Part of a small language model's weights: width 384, MLP 768 SwiGLU.
MLP neurons of a small language model. Each row is named by its layer, matrix (gate and up: input weights) and neuron, and shows model dimensions 144-239. Each number is 128 + 24 x the weight over its row's rms, rounded and kept within 0 to 255. A neuron's up and down rows have the sign that makes its largest values positive.
A block is one neuron, or neurons of one layer that tend to fire together. After each block is what it responds to, as a language model described it from the Wikipedia text at the highest values.

L9.gate14 [147  97 107 109 128 134 142 117 181 134  97 143 157 158 137 154 127 110 107 162 170 101 165 128 123  87 182 124 128 120 110 131  84 130 104 110 161 112  83 101 134 133 144  98 158 132 121  67 107 141 136 115  86 157 111 102 119 118 121 150 175 121 171 150 132 161  72 166 138 152 147 140 122 147  84 135 115 135 101 137 131 118 119 105 154 111 155 129 133  90 101 135 122 121 126 178]
L9.up14 [120 148 111 130 145 124 111 135 154 140 109  97 139 134 110 135  90 132 137 135 149  89 156  95 142 131 107 101 141 133 141  92 145 172  77  94 124  82  90 122 110 127 126 148 187 131  99  87  84 157 100 112 113  98 138 111 133 145 185 115 133 104 127 136 120 100 136 156 110 154 164 122 167 139 151 113 143 158 125 136 133  87 100 114 122 106 122 134 137 120 136 146 161  88  90 122]
L9.gate175 [104 142 114 163 140 119  85 152 146  90 114 101 148 173 130 136 132  89 118 123 123 138 102 121 181 120 109 122  83 140 101 135 150 141 115 132 125  85 117 140 106 123 109 132 129 167 132 122 156  89 133  92 140 106 101 147 100 155 128 148 132 149 127 124 137  90 114 117 119 177 131 132  86 143 126 110 140  82 105 150 182 104 100 137 148 139 108 123 145 132 109 113 139 129 117 124]
L9.up175 [105 103  84  99  94 100 149 129 137 115 101 108 135 141 117 137  94  99 114 114 118  92 123 110  92 116 161 121 121 138 101 162  96 118 111 152 134 122 102 151 112 113 117 181  99 118 123 131  99 130 118 144 128  93 114 127 140 124 136 170 175 105 134 170 121  99 127 134  89 140 117 111 172 138  95 114  96 111  90 113 102 121 129  99 108 103 140 134 110 123  97 104 184 157  86 156]
L9.gate196 [131 120 131 123 102 117 127 183 100 164 115 124 138  98 113 137  78 131 143 102 141  99 128 143 138 127 151 114 115 102 134 114  80 142 140 108 124 115 156 127 110 112  59 131 138 179 138 139 131 105 101 103 133 112 138  84 142  69 108  90 142 130 122 171 138 109 105 145 108 145 139 129 139 116 149 167 117 113 100 113 127 123 121 128 159 166 238 110 117  98 124 162 130 149 108 157]
L9.up196 [147 124 160  85 109 134 134 125 157  80 136 105 152 141 166 148  90 144 134 126 137 151 138 164 108 107 123 183 107 136 133  94  92 165 122 132 129 128  97  94 126 140 155 132 158 108 143 112 148 127 174 175 151 147 118 139 149 128 137 135 167 105 134 157  96 128 113 124 141  95 116 156 117 101  98 120 105 109 135 135 113 128 133 182 166 140 137 155 125 116 124 113 137 131 156  82]
L9.gate279 [ 94 160 116  96 151 121  99 134  77 129 107 110 108 106 125 106 111 118 141  98 159 121 141 116 105 121 117  67 164 157 189 116 100 126 105 123 138 104 104 118 113 169 101 104 113 133 125 125 128  90 142  93 151 113 142 164 150  97 145 132 140 111 132 140 119 122 146 123 164 105 124 154 109 127 103 142 114  84 142 145 178 116 115 192 152 190 144 146 119 137  98 119 127 167 103 104]
L9.up279 [121 119 130 147 131 127 108 170 128  89 132  97  71 148  80 137 159 120  65 171 147  88 170 135 118 163 101 126 124 122 125  78 168 130 175 109 119 139 151 115 109 135 134 126 113 107 114 137 119 119  71 109 119 126 181 142 156 131 123 107 166  73 122 133 117 198 129 152 143 170 154 118 151 185 163 102 130 142 142 110 116 128 107 119 148 154 139 136 129 151 110 146 117 101  98  76]
L9.gate282 [ 99  93 127 175 144 127 136 150 146 121 119 137 122 146 131 145 112 157  82  91 120 108 130 114 129 151 113 105 138 120 112 125 110  93 125 127  98 128 167  98  99 136 109 137 107 169 145 130 158 139 118 157 163 143 172 123 167 108 119 153 148 134  90 116 118  82 125 125 137 124  95 135 140 123 168 100 111 140 116 111 170 116  94 134 130 130 132 136 110 139 129 131 169 108 116 106]
L9.up282 [110 143 147 126 224 134  97 144 117 119 100 107  96 127 139 130 103 160  82 137 127 120 124 132 114 130  94 127 131 133 155 115  98 136  94 125 126 178  89  68 136  83 111 143 111 111 100 105 155 104 127 168 115 152 109  84 105 118 110 128  96 137 116 129 115 133 126 126  79 121 133 117 140 160  94 112  94  99 135 133 125 135 125 122  95  88 116 109 144 135 125 120 145 153 139 134]
L9.gate360 [119 108 135 154 115 108 132 117 127 122 120 166 122 118 132 115 102 125 160 146 119 128 160 118 139 150 119 132 102 117 112 172 118 136 138 100 122  93 111 141 110 107 144 169 116 128 128  98 121  99 122 131  81 116 136 107 114  89  97 177 122 150 134  72 127 107 109 152 116 132 109 119 106 154 153 145 118 176  90  96 106 160  57 101 131 125 123 123 129 118 161 160 115 135  55 129]
L9.up360 [134 123 142 125  80 133 124 111 140 131 114 148 146 169 117 118 157 139 176 133 172 102 149 130 142 137 130 149 127 160 104 168 133 153 173 133 135 109 150 162  73  96 155 150  76 118 140 133 139 163 138 115 131 109  99 109 150 125 127 142 143 122 156 148 142 121 152 126 160 173 121 123 132 107 118  93 179  97 133 134 118 110 127 125 169 106 164 123 118 125 119 124 127 117  87 143]
L9.gate604 [126 195  92 143 140  95 105 141 126 166  98 111 120 107 152  59  78 154 148 177 120 146 122 122 160 176 120  57 164 120 134 110 134 140 144  82 164  79  95 131 114 174 139 145 125 156 153 123 107 145 147 100 124  99 159  92 146 173 163 122 134  92 149 104 150 101 126 168 101  87 120 132  94 110 106 136 110 160  97  90 162 166 134 106 144 143 159 160 155 125 143 109 104 122 118 133]
L9.up604 [156 139 136  86 106 122  95 168  95 158  91 123 123 127 117 143 138 120 136 142 152 122 137  92 182 202 155 132 163  96 139 113 125 143 131 132 184 122 178 149 100 144 120 143 149 139 157 142 125  83 152 139 205 151  85 109 159 151 180 141 163 129 112  81 114 109 127 114 134  75 133 121 122 127 173 143  99 110  83 156 130 139  96 138 105 128 147 110 148 109  97 119 129 113 126 125]
L9.gate661 [122 151 141 144  96 111 116 138 136  79 149 123  95 156  93 113 126 126 160 128 120 140  99 125 165 136 100 153 150 154 119 188 140 117 142 136 159 131 116 167 159 139 115  96 149  79 145 124 119  89 114 127 151 135 136 147 116 168 141 150 124 103 156 140 121 129  98 145 124 177 117 147 117 104 116 133 101 105 128  75 122  76 101 114 108 104 129 212 107 109  86 140 113 185 115  90]
L9.up661 [144 129 120  87  95 122 106 144 133 136 126  82 143 141 162 125  98 168 174 121 140 126 156 137 154 132 141 129 110 131  76 144  92 126 116 136  93 141 134 124 127 115 133 153 100 123 164 137 150 147 177 156 137 137 118 131 110 128 122 103 150 133 118 110 159 106 137 119 136 157 151 126  97 142 135 149 196 147 165 133 156 134 130 140 144 134 111 147 127 122 120 106 128 151 137 139]
Responds to: Head before "of". Words that head an of-phrase, mainly "one" in "one of the most/best", also superlatives, "first", "variety", "advantage", "preservation".

L10.gate128 [ 71  83 114 123 110 170 105  88 140 115  87 121  84 176 108 146 109 173 145 122 128 171 139 104 135 105 116 117 109 106  97 116 140 183 105 118 133 168  91 121  80 151 152 105 157 137 101 138 106  94 141 139 126  95  82 124 109 143 115 127 127 145 115 132 142 143  89 121 128 107 149 122 114 112 111  91 101 111 132 117 169 141 125 134 195 108 101 142 134 100 150 153 135 139 152 162]
L10.up128 [172 106  73 126 105 128 100 169 137 116 128 116 134 178 139 142 132 138 104 163 110 123 138 148 160 115 146  76  91 108 133 152  70 127 142 102 142 141 167 115 164 114 147 160 125 128 100 165 154 180 119  94 108 136 118 107 102 161 119 134 172 121 164 115 112 134 135 125 125 167 112 129 103 149 129 100 134 127 113 151 141 110 123 148  85 129 122 126 139  95 147 127  94 151 125 172]
L10.gate228 [138 112 116 162 140 106 128 145 100 104 103 136 140 134 115  89 104 159  80 123 167 162 107 165 131 151 113 111 138 144 100 121 146 112  73 107 127 152 129 114 126 143 138 133 144 136 170 128  91 120 123 136 114 103  84  82 157  93 102 145 129 162 170 124 113 109 155 122 117 118  94 147 155 156 117 165 129 143 126 130 151 146 149 167 131 115 119 162 169 145 131 149 129  96 129 106]
L10.up228 [137 101 146 124 164 121  91 125 141 129 126 207  83 123 181 124  99 162 101 136 134 152 140 122 175 147 138  96 135 202 130 129 143 141 114 102 138  93 126 137 141 126 117 141 143 117 105 157 105 127  98 139 179 148 106 121 130 111 159 129 112 102 126  93 103 156 122 146 118 108 147 186 110 155  80 101 111 151 142 153 111 150 146 131 148 113 160 101 136  94 105 141 134 121 148 134]
L10.gate313 [143 128 112 169 129  94  99 173 178 150  89 120 184 155 137 120 144 171 123 142 103 130 104 107 193 140 107  62 140 130  96 127 138 133 128 120 110 123  93 151 131 135  93 128 176 115 150  98 125 132 120 117  92 169 107 106 115 144 140  88 160  98 135 121 159 134 159 131 118 143 131 118  85 148 148 129 139 118 166 153 122 143 105 164 118 139 133 151 110 104  80 117 145 141 118 150]
L10.up313 [108 111 155 134 113 120 132 111  96 128 138 132 142 133 118 122 129 110 137 127 118 121 118  93 112 154 184 131 131 132 146 120  95 127 128 125 150 101 152 132  67 139 149 120 155 122 148 138 120 133  90  98 136 104 124 132 110 125 106 152  82  94 185 108 106 100 156 108 109 113 131 124  87 134 165 132 133 112 157 112 130 188 155 113 141 150 133 169 134 106 114 148 132 158 130 145]
L10.gate335 [107 172  85 165 148  86  92 136 137 114 140  94 141 137 131 105 129  81 140 140  90 149 149 118 103 135 119 125 117 197 144 129  76 112 111 161 179  99 108  98 171 160 103 177 109 156 138 145 115 117  98 120 108 147 127 142 138 109 120 148  97 111 167 151 135 115 139 130 145 136 137 190 129 130 161 119 135 140 126 141 159 155 116 154 171 180 131 167 134 110 130 106 124 130 103 103]
L10.up335 [137 118 160  92 163 129 121 140 125 107 112 153 114 116 127  97 142 142  60  98 142 174 156 147 157 105 102  97 137 108 118 122  98 107 110  77 170 129 109 126 132 133 155 177 136 157 145 149 106 111 128  96 137 169 125 166 174 109 107 140  76 175 153 107  92 116 102  84 135 147 152 132 151  64 130 105 132 121 147 155 139 103 125 101 140 127 106 125 149 101 146 140 165 161 156 139]
L10.gate462 [149 190 127 130  70 127 128 155 107 102 143 136 113 110 143 116 126 114 145 140 116 164 133 163 112 123 109 142 104  89 134 109 149 134 140 111 124 133 131 103  96 118 163 105 123 181 148 130 163 142 133 129 140 110 179 139 103 159 121  89  83 139 169 118 114 104 115 146 157 137 123 106 147 103 131 143 120 166 133 131 130 144 129 133 143 170 121 142 130 148 128 128 140 143 111 116]
L10.up462 [114 155  99  97 116 119 112 117 122  99 134 111 143 143 165 114 109 103 140 136 141 183 139 118  98 129 167 146 160 131 131 138 164 158 134 116 102 140 133 128 137 150 132 148 104 138 131 117 120 109 130  90 171 112 136  97 186 149 149 138 114 114 149 161 162 102 150 113 183  82 163 145 116 134 118 159 136 144 154 136 136 132 122 138 135 135 138 106 121 110 141 143 108 185  97 212]
L10.gate570 [111 123 108 115 104  98 135 145 100 105  87 151 114 106 115 137 134 131 112 122 153 165 158 102 112 125 132 102 119 104 127 113 159 145 115 138 102 153 101 142 128 116 125  77 104 122 161  95 157 109 147 111 173 114 159 143 120 150 150 103 165 148 138  82 142 134 159 174 145 135 162 112 105 128 142 149 114 154 124 120 141 104 111 102 119 118 145  96 157 155 143 144 117 132 129  94]
L10.up570 [102 149  70 129 113 118 175  94 124 121 107 142 159 143 125 134  99 139 155 101 121 110 159 150 171 104 115 106 169 158 137 137 108  81 113 101 126 152 139 150 152 164 120  79 112 172 146 133 124 160  90 120 138 118 116  56 128 151 138 156 109 153 139 122 153 119 151 100 115 116 123 116 124 117 120 106 122 144 148 176  83 127 159 150 133 137 153 136 176  69 127 165 139 143 139 149]
L10.gate678 [ 95 151 137 145 101 130 135 122 127  90 165 171 143 111  75 175 130 158 128 142 169 155  98 174 154 172 120 166 143 153  99  92 137  65 182 148 180 105 107 120 183  87 123 103 123  88 132  90 149 107  99 114 128 156 146 139 101 170 143 121 113 109 150 182 117 108 111 101 127 147 156 148 114 127 168  99  74 111 167 130 155 125 134 156 122 173 148 114 152 113 100 135 125 118 140 130]
L10.up678 [148  96 143 140 189 143 122 165 146 142 139 109 132 109 134 151 149 159 109  74  94 134  85 146 164 115  87 137 137 107 152 135 108 129 166 137 114 131  86 123 121 122 139 114 134 120 132 155 142 164 117 130 134 195 114 115  98 120 156 163 123 165 100 127 104 127  98 155 146 157 161  94 160 135 127 137 129 130 129 117 165  94 137 136 145 149 165 192 106 115 126 124 120 136  90  99]
L10.gate742 [154 143 114 147  67  93 150 152 164 122 147 130 110 138 142 108  90 132 115 152 112 111 167 144 187 197 137 136 137 128  61 167 125 124 126 126 142 104 157 178 149 132 143 132 110 116 155 135 115  84  68 136 127 106 112  78 115 152 114  97 135 133 140 122 154  82 153 144 126 130 156 124 136 118 125 107 128 138 131 103  92 108 104 166 154 158 167 136 151 131 165 143 113 112 103 107]
L10.up742 [ 84 143 140 141 139 104 132 166 115 157 134 124 139 176 132 102 160 102 135 130 154 146 107 122 147 136  95  81  98 144 137 156  75 122 171 149 190 118 139 144 122 126 146 143 191 158  94 118 158 151 100  93 117 172 108 155 157 129 112 155 117 137 170 100 167 104 149 127 126  89 145 152 144 125 102 132  72 113 112  83 166 119 124 141 137 131 157 109  91 123 170 149 112 131 105 120]
Responds to: Noun-modifier adjectives. Adjectives and quantifiers just before a noun, often as word-final suffix pieces after a/the, e.g. no solid, little body, brief period, illogical leaps.

L4.gate183 [ 90 160 121 109 106 135 144 122 150 142  85 145 179 170 126 133 124 142 146 127 106 138 128 131 124 137  95 106 107 148 102 184 127 164 145  92  85 117 133 115 125 164 140 114 128 122 139 140  90  99 131 124 130 164 133 127 129 129  85 148 106 124 165 130 120  81 126 114 122 124 143 190 157 152 144 106 149 136 140 105 147 141 115 109 144 128 128 137 117 176 114 113 100 149 167 132]
L4.up183 [117 133 145  89 137  97  94 118  97 132 122 124 143 155 112 111  98 161  90 124 127 117 122 129  74 155 117 125 151 127 107 138 142 138 169 122  88 107 146 135 143 111 122 140 139 102 192 107 130 125 135 131 121 144 153 161  88 121 115 123 127  80 114 105 117 135 124 111 118  87 148 155 101 156 172  84 176 157 187 121 107 108 128 159 111 131 120  89 150 108 133 171 136 126 117 130]
Responds to: Sentence-initial determiners. Determiners and quantifiers opening a new sentence or noun phrase, such as One, This, a, Each, Another, often after a full stop.

L9.gate92 [ 97 138 136 137  99 143  86 155 154 150 142 127 111 149 151  76 139 102 107 129 148 123 144 138 106 140 147 131 189 117 126 141  94  83 124 129 118 104 152 124 146 139 120 151 149 132  66 146 152 163  88 110 142  97 112 114 123 160 130 141 108 118 146 106 200 114 145 163 148 111 114  93 147 141 137 135 143 138 150 162 141 123 146 101 107 137 140 111 104 109  96 122 115 121 135 124]
L9.up92 [182 128 134  88  76 129 105 128 139 114 126 161 142 135 118 121 143 139 115 131 151 154 150 123 116  80 123 111 153 172 179 146 101 122 150 154 171 108 126 104 169 106 177 118 141 152 136 118 138 130 118 138 114  98 155 105 130  94 107 100 108 117 147 139 144 126 159 178 133  93 103 147 129 145 137 170 105 146 170 127 122 146 131 133 114 125 109 121 116 117 160 152 126 119 141 120]
L9.gate298 [151 109 115 127 123 117  87 161 129 125 117 145 161 131 130  88 155  91 128 125  93 126 137 172 152 128 108 148 133 158 101 142 124 140  91  81 123 114 169 107  86 117 160  89 112 195 121 143  92 156 144 116  84 141 155 143  62 133 121 144 115 118 178 121 110 114 158  98 138 149 131 151 111 188 160 143 129 115 179 160 130 102 135  83 132 116 120 152 118 124 129 130 115 117 146 156]
L9.up298 [160 146 122 123 118 141 101 155 120 131 162 122  96 109 151  75  83 104 139 195 184 134 112 112 161 126 138 134 114 116 135 145 103 131 141 109 137  94 132 103  56 140 126 154 138  99  78 130 110 122  78 116 135 145  92 158  94 134 103 116 129 105 136 143 137 141 132  68 113 109 148 109 142 138 119 126 111 110 169 117 118 131 129 108 153  79 113 172 131 113 119 114 120 155 171 119]
L9.gate329 [140 158 132 115 130 140 110 128 135 122 138 155 104 144 121 137  95 164 134 138 154 137 130  83  35 123 131 141 148 130 128 114 138 118 148  79 119  98 147 114  89 171  94 126 123 152 108  95 123 166 119 122  96 161  67 159 143 125 134 127 123 162 124 115 162 131 117 141 141  81 120 143  95 180 135 117 125  94 122 156 137  71  89 120 148 133  82 111 152 108 142 141 149 147  99 121]
L9.up329 [168 111 141  83 137 111 103 123 168 130  97 134 113 117 152 111 156 117 113 141 164 146 153 126 102  97 114 161 102 119  99 121 157 163 138 134  85  99 149  89 123 147 162 133  79  69 129  95 130 138 102 118 132 118 134 132 137  93  74 121 144 107 169 118 193 134 133  94 154 104 164  90 102 152 116 165 122 152 158 147 122 121 143 134  80 165  82 141  83 112 108 109 105 140 122 133]
L9.gate341 [113 122 140 103 122 110 129 123 100 107 116 127 120 135 110 115  83 152 136 166 136 110 116 122 109 170 149 133 128 105 111 140 102 124 115 104 120 150 114 128 153 110 127 115 141 108 167 144 138 151 125 124 144 109 125 126 120 116 134 128 129  82 122 137 155 111 139 117 119 136 145 145 179 152  94 121 105 127 157 139 141 112 143 113 141 172  89 141 155 115 145 138 137 119 150 154]
L9.up341 [122 168 107  92 148  83 151 146 140 121 132 123 102 131  63 158 152 147 133 148 141 132 129 126  80 111  92 160 133 139 125 117 167 145 106 104 145 156 148 141 147 151 135 124 126 122 150 107 158 135 143 165 152  82 138 116 117 140 131 109 167  81  97  78 161 149 100 126 158 149 158 129 170 162 129 159 118  91 137 142  88 176  82  82 139 125 120 168 102 118 154 137 159 143 144 102]
L9.gate482 [ 93 109  71  98 110 148 124 131 141 114 148 107 124 134 131 137 146 125 129 100 111 152 102 143 139 112 173 136 151  82  78 144 153 106 115 125 143 125  90  90 151  89 145 113 127 143 115  91 165 100 119 138 155  80 141 103 103 117 115 107 108 130 103  71 146 114 122 171 131 145 114 147 156 108 124 168 102 129 118 112 110 123 134 148 150 145 136  83 146 104 125 121 160 180 173 112]
L9.up482 [ 86 141 127 107 123 142 138 138 119 155 127 123 106 102 138 113 133 114 122 149  74 117 101 165 103 125 138 134 148 111 108 128 155 177 134 152 155 161 148 104 151 165 166 121 130 187 137 113 149 119 138 109 124 128 129 110 118 116  98 140  89 117 162 125 144 100  64 119 143 108 126 111 129 106 127 164 105 101 166  98 114 120 135 152 153 163 134  97 105 120  70 175 117 113 125 121]
L9.gate501 [121 123 134 127 156 122 111 110 166  93 150 157 133 135 130  95 111 127 153 171 127 148 157 171  98  90 123 148 159 117 144 143 110 122 121 101 161 123 161  79 154  95 152 124  90 132 142 139 141 115 131 114 151 178 146 127 113 115 155 133 172 101 127 100 158 138 129 127 120 165 161 101 129 132 114  77 172 129  98 185 100 142 113  89 150 124 102 157 135 129 126 168  73 107 133 162]
L9.up501 [148 105 108  74 117  97 135 134 125  95  96 162 113 103 145 140 127  84 147  94  86 141 121  91 127 147  89 133 164 144 117 104 160 124 102 118 114 116 126 103  83 136 104 141 127 114 135 130 147 117 101 122 123 142 151 107  45 117 136  99 116 131 157 132 118 124  85 123  99 138  96 140 162 132 122 115 149 140 183 181 184 134 123 110  69 122 124 135 134 151 119 108 137 157 128 124]
L9.gate619 [108 183 111 141 131 128 153 150 123 136 114 129 132 130 108 122 118  90 153 102 115 132  79  94 107 132 131 152 111 144 175 157 170 133 164 107 178 107 113 136 141 143 130 120 116 143  92 139  97 126 134 124 164 108 157 149 129 166 159  87  70 118 175 162 101 128 142 135 140 103 112 114 132 133 103 112 130 118  98 130  93 170  99 111 133 116 125 141 107  97 129 115 108 126 126 163]
L9.up619 [136 116 110 124  92 135 149  75 156 112 117 128 142 112 102  94 149 124 103  99 118 172 114 136 123 127 131 132 168 144 118 113 148 125 128  76 110 129  97 135 136 153  91 136 153 116 151 117 167 124  96 124 137 149 167 134 141 141 146 127 147 125 171 129 131 108 115  97  99 100  86 104 156 102 122 121 132 133 113 107 176 142 103 155  35 116 126 137 119 113 149 142  85 155 146 129]
L9.gate754 [100  95 112 161 144 118 110 183 132  91 134 143 113 133  77 139 116 119 104 141 120 120 155 162 101 121 148 174  82 109 121 144 161 168 158 123 148 136 123 107 152 160 124 103 110 125 101 113 170 146 165 131 141  99  91 101 115 147 144 136 117 174 159 138 165 136 161 115 190 112 155 143 136 152  88 128 134 142 129 156 156 119 137 118 116 120  97 130 102 131 114 148 144  99 140  83]
L9.up754 [121 113 125 144 128 133 123 130  97 111  95 153 143 129 130 121 133 145 104 169 116  88 106  93 117 110 117 137  99 123 126 137 144 149 154 175 152 130 140  92 137 111 127 204 167 122 118 193 157 109 131 173 137 114 158 155 153 158 141 127 105 116 105 155 125 128 138 165 107 150 110 134 167 124 114 156 109 102 113 139 110 147 131  77  92 107 135 125 114 174 116 151 117 143 120 126]
Responds to: Upcoming country name. Fires where a country or state name comes next or is half-spelled: the comma after a city ("Helsinki, Finland"), and fragments like Cz-ech, Bos-n-ia, South Korea.